Weights of a small GPT-style language model, trained from scratch on English Wikipedia: LayerNorm before each block, rotary positions.
MLP neurons of a small language model. Each row is named by its layer, matrix (down: output weights) and neuron, and shows model dimensions 80-143. Each number is 128 + 24 x the weight over its row's rms, rounded and kept within 0 to 255.
A block is one neuron, or neurons of one layer that tend to fire together. After each block is what it responds to, as a language model described it from the Wikipedia text at the highest values.

L2.down1898 [144 149 150 122  92 109 139 110 166 153 130 108  79 139  95  96 140 127 140  79  93 157 170 115 128 110  95 101 155 124  95 100 109 132 121 117 114 113 111 121 114 130 134  93  90 142 123 138 173  97 113 107 125 134  97 139 136 122 172 142 145 136 130 112]
Spelled-out number words

L2.down2431 [170 126 100  93 138 155  93 130 162 151 175 159 150 136 111 149 108 167 110 113 144  93  95 136 113  74 158 107 140 127 125 160 146 106 127 148 107 150  80  81 113 127 172  91  88 117 112 138  93  98  95 130 127 148 179 139  84 112 108 201 145 130 144  93]
Word-start fragments after punctuation

L6.down311 [114 106  97 135  93 111 115 152 159 123 125 161 120  81 132 131  82 133 116 112 111 127 135 183  99 115 134 114 158 107 133 177 106 124 149 132 128 138  91  86 119  95 127 129 155  91 169 153 147 135 181 168 132 111 125 122 183 138 144 137 146 133 137 147]
L6.down444 [130  91 151 133 159 109 140 155  96 126 152 188 118 149  88 117  89 124 138 104 132 136 109 118 130 122  79 117 141 154 126 118 164 144 110  61 151 134 125 128 142 140 122 131 128 139 133 118 156 163 153 167 152 101  98 152 164  96 115 112 173 149 138 188]
L6.down681 [113 132 116 123 120 104 115 129 175 100 126 120 107 166  85 158 127  98  80 113 131 120 132 122 109 136 120 167  90 137 123 122 175 134 116 133 111 119 139 118 164 134 106 148 122 151 135 165 140 157 161 116 115 131 129 150 105 143 131 109 177 102 159  88]
L6.down1191 [140 124 167 163 134 126 151  77 162 123 105 188 130 144 122 119 132 148 138 135 113 175 140 120 105  93 143 127  94 100 123 140 145 147 114  94 121 148 176  77 155 117 102 106 115 145 111 155 135  73 114 109 156 145  97 135 129 116 148 146 143 101 124 113]
L6.down1236 [ 96 146 104 134 123 137 159 124 153 105 151 111  84 170  94 133 127 106  78 138 185 133  82 115  89 133 126 110  99 121 179 173 120 115 114 114 111  67 142 100 129 118 120 125  98 101  98 156 122  83 133 154 131 144  86 179 113 116 131 175 139 117 170 117]
L6.down1998 [ 90  87 133 119 138 145 114 126 139 173  98 163 137 112 173 125 107 138 120 151 162 133 131 107 108 131 118 114 116 169 104 126 169 150  95 175  83  95 141 133 113 150 155 114 110 136 153  93 125 191  92 123 125 107 122 140 112 159  68 137 117 161 110 124]
L6.down2374 [114 143 166  91 116 144 117  93 125 107 136 157 141 120 136 140 134 124 122 108 105  91 161 107 166 131 122  78 124 112  78 121 112 122 142 135 151 153 127 134  99 130 120  97 174 128 119 152 109 142 145 147 182 114 147 151  74 149 174 133 142 134 119 100]
L6.down2398 [126 103 142  97 136 143 120 125  96 131  98 131 126 130  88 124 128 169 161 106 135 122 148 139 123 129 140 120  92 102 151 161 153 119 131 111 133 115 149 109 114 112 110 103  98 134 160 113 134 121 127 131 130  91  89 128 135 129  97 157 122 149 153 120]
Mid-word "s" in foreign names

L6.down213 [158 143  94 122 128 156  93 150 104 111 116  92 160 143  83 144 121 167 143 107 105 100 125 134 126 154  76 120 145 136 132 140 132 131 127 156 119 162  82 131 114 132 116 164 121  87 120 154 107 140 164 175 186  86 125 119 152 147 151 154 124 140  93 157]
L6.down299 [145  97 135 110 103  89  89 133 165 159  95 118 115 139 156  91 125 134  92 172 111 145 114 134 138 150 123 145 135  74  84 148 140 132 107 157 102 183 101 105 128 121 122 120 142 120 168 154 133 169 192 155 132 112 170 124 116 111 150 152 136 112 157 111]
L6.down357 [134 190 123 115 143 140 160 120 102 136 136 127 121 152  96 140 178 136 124 142 154 102 108 179 115 127  85 116 157 123 148  90 124 130 107 130 133 107 168 163 117  99 153 171 132 124 101 131 114 111 164 146 153  94 135 150 163 141 127 107 101 127 113 148]
L6.down492 [141 151 138 161 134 103 139 132 154  89 140 117  52 116 158 148 170 137 132 134 116 145 106 124  86 103 109 145 124 149 169 133  97 146 155 103 137 125 107 104 111 128 135 155 125  87 120 103 169 117 144 131 120 131 121 101 116 154 134 142 142 179 117 133]
L6.down1083 [108 108 101 132 164 114 175 112 129  96 128 102 144 130 110 110 141 156 107 129 118 122 141 120 111 121 105 158 117 192 156 135 151 103 128 114 122 137 121 136 164 149  87 120 144 114 118 123 169 123 125 122 116 134 125 102 133 115 109 112 150 100 156 113]
L6.down1421 [129 159 120 154 150 156 108 176 133 128 167 143  99 109 113  98 140 135 135 152  94 124 119 110 108 135 136  97 135 121 159 134 126 134  92 138 130 152 126 135 158  93 160 125 127 144 127 137 128  98  87 150  78 141 130  99 126 126 133 132 126 149 136 102]
L6.down1648 [120  90 168 100 106 171  84 161 144 170 124 138  93 151  93 116 139 145 170  89 125 112 134  97 122 126 120 143 115 118 125 140 107 129 144  89  96 170 112 107 123 153 154 151 161 149 139 121 133 124 136 176 106 156 117  94 149 146 144 124 150 123 127 133]
L6.down2017 [118 133 120 131 154 116 144 180 127 155 125 178 119 154 118 108 139 168 141 140 162 105 130  83 110 141 114 118  85 106 132  94 135 122 127 136 127 148 189 116 166 134 133  89 149 167 121 168 181  85 159  99  87 107 113 167 179 138 139 120  93 168 115 115]
Partitive "of" after quantifiers

L6.down248 [126 111 165 119 110 139  93 162 120 130 117 128 114 111 103 120 119 175  97 114 139 147 137 165 154 139 122 149 125 149 154 105 171 101 128 118 165 134 148  72 107  59  87 167 112 128 121 132 125 117 117 107 146 192 122 129 149 123 125  98  91 101 123 145]
L6.down397 [131 124 157 129 126 110 112 124 126 136 118 171 120 104 107  88 146 118 125 169 127 106 114 130 133 117 141 160 138 146 168 139 113 165 140  91 152 127 115 125 134 135 157 145 100 121 177 151 161 126 122 126 150  84 138 126 157  82 132 167 143 121 101  96]
L6.down750 [142 113 133 105 159 149 107 137 150 134 131 137 112 150 186 124 165 141 146 142 118 178 176 133 143 153 129 127 137 113 112 103  78 141 117  95 124 136 119 125 143 149 125 110 129 123 119 133 139 130 156 150 121 124 151 140 137 131 107 110 120 172 110 136]
L6.down824 [123 111 153 148 120 159 138 133 127 131 113 158  99 131 103 124  83 168 114 138 144 121 134 180 121  61  81 155 136 133 118 152 122 147 159 124 108 126 107 113  73 121 139 133 166 162 120  72 151 124 137 143 109 145 111  76 107 126 122 147 129 164 125 113]
L6.down1732 [117  99 131 138 141 164 146 122 124 120 133 115 109 162 112  76 140 150 130  93 120 128 150 114 112 138  85 156 121 145 138 156 113 112 112 103 112 183 104 135 147 158 135 140 113 137 111 138 176 114 140 130 126  53 133 144 154 128 128 126 117 141 136 117]
L6.down2199 [130 113 136 106 141 145 159 162 116 156  79 126 104 142 130 117  91 184  99 131 131 154  56 100  94 104 156  89 111 130 145 128 151 185 109 125 174 149  99 162 119 127 101 139 125 111 150 137 154 120 122 110 154  75 135 139 160 113 115 108 152 133 133 133]
L6.down2354 [146  92 122 124 124 188 105 140 174 109 120 100 115 112 172  77 140 156 132 122 127 152 128 144  89 103 126 127 114 130 113 132 128 153 133 132 131 130 137 123 122  99 148 166 146 118 114 118 135 172 168 147 116 168 153 157 105 141 170 124  93 134 150 126]
L6.down2423 [ 96 152 148 142 107 159 107 154 136 167 116  86 152 138 135 124  94 150 149 158 136  91 153 149 120 134 148 133  81 157  98 136 125 151 111 113 125 190  91 152 141 109 162  85 114  95 134  95 111 175 142 145 117 112 113  86  98 147 131 100 139 115 151 123]
Determiner after "in"

L6.down6 [122 153 128 141  92 161 158 139 115 144 159 104 117 114 112  94 178 129 122  89 156 131 127 138  74 165 151 135 135 134 104 114 179 152 130  99  96 126  93 172 143 154 146 123 155 132  93 144 148 100 185 109 122 122 134  99 120 123 124 131 109  83  82 124]
L6.down523 [122 136 109 137 145 130 109 138 118 125 116 140 105 116  90 161 151 106 144 135 130 152 162 148 121 107 140 126 121 115 151  66 158 128 104 105 140 175  68 104  99 173 131 108  97 142 114 180 121  89 167 133  87 127 109  99 132 173 134 126 126 111  67 154]
L6.down654 [135 110 193 129 157 130 109 134 141 127 102 115 156 126  88  85 100 113 117 111 134 123 159 121 132 115 179 106 141 109 122 131 106 165 115 111  83  83 164  81 141 142 122  87 173 143  96 174 134 142 106 142 124 160 129 126 146 113  87 129 140 160 118 108]
L6.down912 [122 136 166 142 153 124 105 182 153 115 113 127  89 134  89  92 137 136 109 104 155  94 142 103 119 134 114 141 164 143 143 116 132  88 110  95 139 166 136 163 158 149 151 123 138 125 149 110 118 103 138 109  79 102 132 132 116 101 143 137 132 109 127 103]
L6.down998 [148 135 117 150  97 136  99 165  84 129 189 156 158 115  82 155 137 134 119 111 147 143 109 155 118  88  91 136 122 126 171 131 149 140 135 127 137 143 186 149  95 165 113  86 115 114 103 107 124 125 100 166 137 111 164 143 132 106 100 125 107  95 146 128]
L6.down1292 [133 130 142 125 110 124 116 112 126 116 122 135 102 122  74 137 119 118 161 137 128 135 204  81 111 148 115 123 154 145 168 155 138 140 106  66 129  68 145  87 131 149 126 133 164 188 143 152 135 157 190 149 125 118 100 129 152 141 121 177 129 101 102 115]
L6.down1380 [163 137 115 118 139 140 125 118 108 125 124 107 113 100 177 135  89 110 156 174 143 161  97 100 139 135 137 128 165 130 118 135 155 129 118 133 116 120 126 134 152 153  84 156  97 151 100 134 128 103 119 156 130 135 129 158 130 108 132 111 132 120 116  93]
L6.down1562 [124 141 156 137  81 102 156 115 108 148 171 160 155 126 139 112 136 105 106 149 110 119  84 105 129 127 184 111 167  80 115  73 133 144  82 157 109 118 147 165  97 133 124 113 173 129 141 112 128 121 140 144  97 158 115 136 139 120 147 109 137 160  89 103]
Superlative and ranking phrases

L2.down2281 [130 100 138 138 129 151 136 143 143 162 142 159 134  85 146  92  95 128 107 118  62  81 148 104 137 106 143 110 110 132  98 140 137  87 128 134 161 105 104 130 146 146 153 119  95 128  75 130 138 138 127  75 120  87 170 140 125 103  97 120 139 143 144 133]
Neither/both and word starts

L3.down344 [112 103  96 125 113 145  95  93 124 124 160 132 141  98 123 160  94 152 132  65 162 138 150 150 106 135 110 155 117 167 149 112  78 102 119  90 160 141 133 118 111 125 111 128 144 112 138 141 103 162 128 159  90  98 124  84 112 149 101 158 112 105 112 133]
L3.down352 [156 127 121 114 136 156 122 162 118 133 156 103 113 124 133 130  74 156 123 156  91 104 111 176 138  87 131 107 129 166 137 137 102 182 108 141 143 161 134 105 136 128 118 110 108 103  95  75 111 127 132 118 136 152 139 117 127 137 108 140  88 132 106 134]
L3.down787 [104 120 135  89 164 101 130 163 169 120 116 134 162 104 165 118 152 193 106 154 151 137 143 108 147 106 166 114 123 129 111 121 126 127 122 145 175 128 140 145 109 109 133 115 126 121 128 110 100 142 112 107 137 140  94 106 133 105 136 160 163  78 130 113]
L3.down836 [125 140 143 137 119 115 104 147 148  80 118 104 145 115 131  84 101 148 126 112 152 140 149 120 147 124  86 101 156 111 120 137 127 133  89 158 142 137 115 131 154 145 134 141 149 153 100 123 151 104 159 187 132 133 156  88 147 155 113 142 151 116 147 142]
L3.down907 [154 136  94 124 132 118 116 117 130 146 138 120 141 138 142 101 138 112 127  94 141 113 112 138 141 129 142 104 141 114 135 119  99 136 108 126  91 103  87 149 139 111  94 144 139 160 123 127 200 110 140 145 125 138 127 154 153 134 115 148 103 132 107 157]
L3.down939 [117 143 145  97 138  89  89 138 141  88 143 118 150 101 120 116 101 122 144 125  97 122 163 113 130 133 117  84 114 130 135 145 136 157 140  99 139 142 103 132 155 139 122  99  87 144 174 131 136 109 141  91 113 123  92  90 141 163 123 152 131 143 173 125]
L3.down1232 [115 125 136  92 144 141  64 131 159 107 107 131 109  99 119 142 131 108 139 155 123 169 133 140 138 110 102 134 154 153 143  96  98 104 160 179 155 146 114 112 133 156 127  89 141 105 127 132 123  97 102 102 153 148 123 139 148 151 154 122 121 122 175 134]
L3.down1332 [ 87 163  99 127  78 164  88 153 144 136 154 118 143 100 122 137 130 131 138 147 158  85 140 154 112 138 112 118 110 161 137 127 137  94 125 153 120 172 111 128 119 144 131 143 121 139 156  97 124 122 136  85 175 110 110 126  94 100 127 179 138 143 159 110]
Partitive "of" after quantifiers

L3.down21 [126 129 138 174 123 149 166 126 108  91 180 129 164 106 109 146 137 111 142 137 115 111 169 144  45 132 142 133 159 117  91 153 152 162 105 120 135 187 122 145 133 110 124 125 132  86 165 145 180 102 128 106 125  97 146 123  93 122 131 118 155 140  91 132]
L3.down124 [144 164 110 118 118 123 157 105 102 114 102 112 114 114 151  84  91 122 140 102  94  90  97 150 146 119  84 133 141 160 111 129  93 119 120 153 176 132  86  84 166  91 164 138 139 137 109 143 129 135 135 130 135 117 126 109 158 144 141 160 152 111 160 133]
L3.down282 [ 95 106 138 163  94 156 160 103 141 115 105 143 164 128  93 116 143 154 121  80 129 150 118 117 127  97  90 194 149 135 138 128 124 137 149  98 159  87 123 149 114 119 109 140 148 150 143 133 160  90 106 115 151 105 107 149 110 143 143 121  73 125 128 155]
L3.down855 [124  99 123 143 160 127 113 187 151 123 105 129 116 137 129 136  79 129 141 127 135 143 113  98 123 106 113 141 150 113  86 135 116 131 109  93 157 171 154 105 150  92 169 132 127 178 113 113 105  86 109 101 135 107 105 111 107 102 118 155 110 133 168 163]
L3.down919 [116 139 103 119 169 124 120 105 156 147 159 116 143  97 138 128 162 117 106 142 131 117 126 145 133 138 114 151 130 136 114 140  92  93 150  94 128  96 151 130 123 156 140  91 135 156 110  71 120 158 115 139 111 153 116 119  98  97 140 113 131 128 170 137]
L3.down2204 [180  77 120 134 152 161 151 136 171 151 134 138 104 102 135 122 128 178  95 107 123 110 146 100 151 113 112 101 162 163  94 119 121 157 142 132 139 148 101 107 125 118 124 136 138 134 131 129 161 131 138 170  95 107 124  83 104 147 136 105 117  87 150 127]
L3.down2334 [ 97 150 107 117 123 138 151 108  89 164 152 180 133  82 104  99 106 124 167 142 145 130 103 111 121 139 131 114  98  91 111 101 114 143 167 132 118 131 120 123 146 156 119 148  95 107 128  87 107  83 116 145 147 137  60 135 132  94  93 114  97 112 142  88]
L3.down2396 [142  98 149 114 112 118 156 127  97 145 130 123 141 112 132 114 117 143  88 162 117 163 129 162 143 111 124 150 128 124  81 165 144 130 104 121 136 124 123 118 110 127 110 120 141 170 150 142 100  49 139  76 151 152 171 106  94 104 117 110 110 149 100 128]
Determiners after "in"; neither

L3.down100 [113  92 125 121 166 162 128 129 139  81 148 116 167 105  94  94 102 125 168 145 131 112 158 158 117 143 159 116 137 151 144 125 140 178 133 113 142 175 111 130 149  99 120 142 131 115 125 111 154 125 123 116  99 128 114 164 147 129 109 157 192 109 163 122]
L3.down127 [103 118 137  99 136 152 137 120 155  87 159 121 128  92  99 126 146 140 118 136 148 142 182 128 131 114 142 124 144 150 104 171 157 138 135 103 159 124  99 150 143 105 132 130 107 161  93 143 182 151 133 103 100 121 138 119 104  88 143 111 144 136 119 124]
L3.down377 [108 155 152 127 147 154 135 165 117 160  80 123 130 148 117 137 127  95 128 122 144 102 130 123 107 168 134 107 130 107  97 145 138 157 114 154 145 143 147 106 153 139  98 134 111 145 128 125  95  86 127 126 107 158 137 106  82 153 121 140 109 144 121 164]
L3.down385 [ 88  82 125 102 105 129 116 117 115 138 100 147 120 149 116 140 199 141 119 133 118 165 146 156 145 132 118 145 138 111 195 146 191  95 145 127 119 127 171 164 138 130 158 122 132 138 162 124 134  74 100 125 121 137  93 131 141 115 151 134 111 165 129 132]
L3.down562 [117 149  86 110 130 135 137 139  90 106 128 135 153 161  97 165 127 114 105 126 129 138 180 142 121 149 159 140  82 122 138 143  96 148 107 124 119 123 166 108 142 125 127 143 136 116 121 141 105  85 113 137 106 121 143 100 166 137  96 147 133 125 154 127]
L3.down904 [112 104 115 139 129 125 128 165 145 154 176 153 159 115 120 149 126 172 131 128 108 124 139 112  93 146 114 165 132 130 159 114 116 155 133 148 161  96 141 140 119 141 120 143 176 118 122 129 187 168 149 113  83 114 110 142 157 108 132 130 111  96 156 102]
L3.down1165 [109 140 109 135  98 123  87 113 134 114 143  94 110 130  99 131 142 141 114 113 133 119 110  86 142 143 163 137  94 131 126 130 115 100 158 109 144 144 108  71 124 150 155 162 135 114 151 109 141 125 125 136  99 139 123 124 156 118 150 119  93 151 123 114]
L3.down1460 [135 132 116 141 137 120  99 150 119  70 116  80 124 102  93 123 129 141 153  66  96 117 150 179 172 127  95 141 133 102 143  83 142 162 119 114 159 125 129  94 112 141 163 124 123 113 124 125  66 120 120 104 159 122 163 129 117 152 161 140 108 106 133  77]
Preposition-led relative pronouns

L6.down465 [122 102 157 132 109 109 111 161 127 118 143 112 128 108 130 133 107 154 112 203 137 126 133  74  98 141 158 140 150 151 143 144 151 170 126 118 105 144 140  87 112 113 196 133 108 121 143 109 164 100 119 149 147 112 134 148 148  91 108  85  89 135 145 132]
L6.down625 [162 102 159 147 107 130 101 156 111  81 155 112 148 149  94  95 198 171 131 111 150 113  92 104 134 204 123 131 118 107 119 116 128 165  90  93 121 105 146 100 120 149 149  77 148 118 118  94 175  76 124 124 139 162 115 144 150 147 158 118  97 108 106 184]
L6.down784 [127  83 121 142 105 153 118 123 137 133 142 139 107 128 106 141 123 171  95 126 128 132 113 128 132  91 150 117 108 171  96 132 111  81 140 153 102 147 117 135 116 156 117  77 103 111 173 154  97 132 139 121 140 148 112 106 142 121 117 126 134 148 169 146]
L6.down1258 [112 140  86 130 140 172 115 180  95 107 150 163 111 117 133 106 120 163 116 105 120 112 116 107 140 118  93 118 111 138 131 134 120 127 115  84 105 164 118 139 123 141 147  87 123 127 141 108 144 142 120  88 132 168 149 137 129 107 126 117  98 100 119 150]
L6.down1473 [168 149  94 121 136 187 158 110 132 139 138 111 133 118 106  92 178 167 160 139 161 140 157 148 164 115  81 102 149 137 127 136 137 115 127 108 138 126 117 139  96 137 108 148 140 169 191 146 103 131 145 145 102 156 140 111 157 159 182 128 133 124 133 132]
L6.down1788 [129  72 117 118 119 151 174 142 128  91 165 168 140 105 111 130 135 168 126 128 119 101 147 145 102 121  94 132 106 184 113 116  92 151  89 139 171  82 152 133 153 103 135 129 155 121 112 113 121 104 136 122 157 137 138 137 131 138 146 142 135 128 126 149]
L6.down2352 [160 165 120 131 127 112 161 150 121 150 114 163 145 133  86 120 146 134 132 110 136 174 131 136 118 177 118  90 156 136  83 140 124 133 101 107 147 137 184 127 104 161 152 116 186 146 118 146 156   0 138 105 141 129 108 126 141 111 144 122 118 128 143 157]
L6.down2483 [147  80 132 103 113  86 146  89  91 111 141 122 142 150  73  93 156 125 141 132 129 149  77 155 114 137 121  89 110 110 148  99 116 115 178 134 153 158 143 113 134 157 196 104 151 137 118  84 167   1 130 125 123 150 134 116 166 109 157  90 142  80 155 193]
Verb/preposition before object

L2.down711 [120 134 134 124 124 122 112 112  82 125 117 134 150 129 126 161 109 133  92 147 138 138  99 185 148 144 130 134 126 119 146 141  83 108  98 172 126 107 125 117 122 114  78 110 192  99 144 133  80 160 109 153 117 111 133 109 121 142 131 113 128 156 127 152]
Mid-word fragments and "of"

L3.down45 [147 158 117 109 114 164  83 104  96 143 155 141 110 115 149 109  91 186 121 167 136 153 135 150  99 143 118 130 150 158 106 120 158 135 101 148 144  86 118  57 138 162 117 111 130 140 149 126 157 108 120  91 167  91 102 117 123 129 109 155 116 117 146 118]
L3.down312 [ 81 125 125 128 133 134 111 128 116 136 102 147 138 125 122  79 142 151 105 121 116 106 138 163 144 129 170 151 152 125  90  89 151 146 108  99 163  76 137 141  96 120 163  66 144  86 109 115 155 136 132 155 110 126 125 154 132 155 130 151 132  91 107 130]
L3.down754 [112 112 137 123 180 112 152 105 107 107 125 125 122  95 162 127 160 110 133 144 165 106  96  98 132 149 114  97 151 133  99 134  92  94 101 106 132 107 166 117 132  90  84 117 153 135 167 102 145 130 142 113 116 147 156 109 127 147 156 107 102 153 102 110]
L3.down1090 [129 137 137 148 156 145 137 137 114 108 111 111 118 150 147 123 110 118 122 126 127 144  96 112  75 116 150  80  95  97 133  73 122 147 127 152 111 163 132  77  91 160 109 108 120  59 119 166  98 172 117 142 117 150  97 131 115 182  80 172 153 149 124 167]
L3.down1637 [112 166 133 131 128 143 120 109 171 109 130 132 143 115 125 138 142  93 127 124 179  89 128 130 102 128 115 112 108 159 129 123 129 182 121 127  92 112 162  95 113 178 168 141 100 119 146 154  74  55 156 134 150 124 111 102 130 153 131 124 118 145 123 141]
L3.down1777 [165 162 101 132 144 109 120  94 116 115  95 127 141 158 140 104 104 164 126 123 114 170 142 126 146 112 146 103 172 128  83 117 152 134  90 114 149 111 147 155 139 155 118 109 132  94 129 131 141 122 152  96 112 139 130 133 139 153 122 175 150  99 126 120]
L3.down2206 [116 126 140 134 123 163  99 146 101 117  88 155 141 131 135 128 153 121 136 138 118 149  73 149 125 124 161 105 133  95 110  89 163 148 117 153 139  87 141 104 160 121 120 121 169  95 117 132 146 113 112 159 146 113 122 155 117 163 129 102 105  66 127  96]
L3.down2339 [ 92 124 114 149 123 154  97  64 154 134 157  74 143 120 131 111  90 144 114 142 120 143  87 114 101 125 108 148 123  94 141 125 135 138 116 114  94 136 119 126 159 144 109 131 140 155 120 155 131 180 116 130 104 135 104 105  81 128 137 158 156 100 121 151]
Partitive and quantity phrases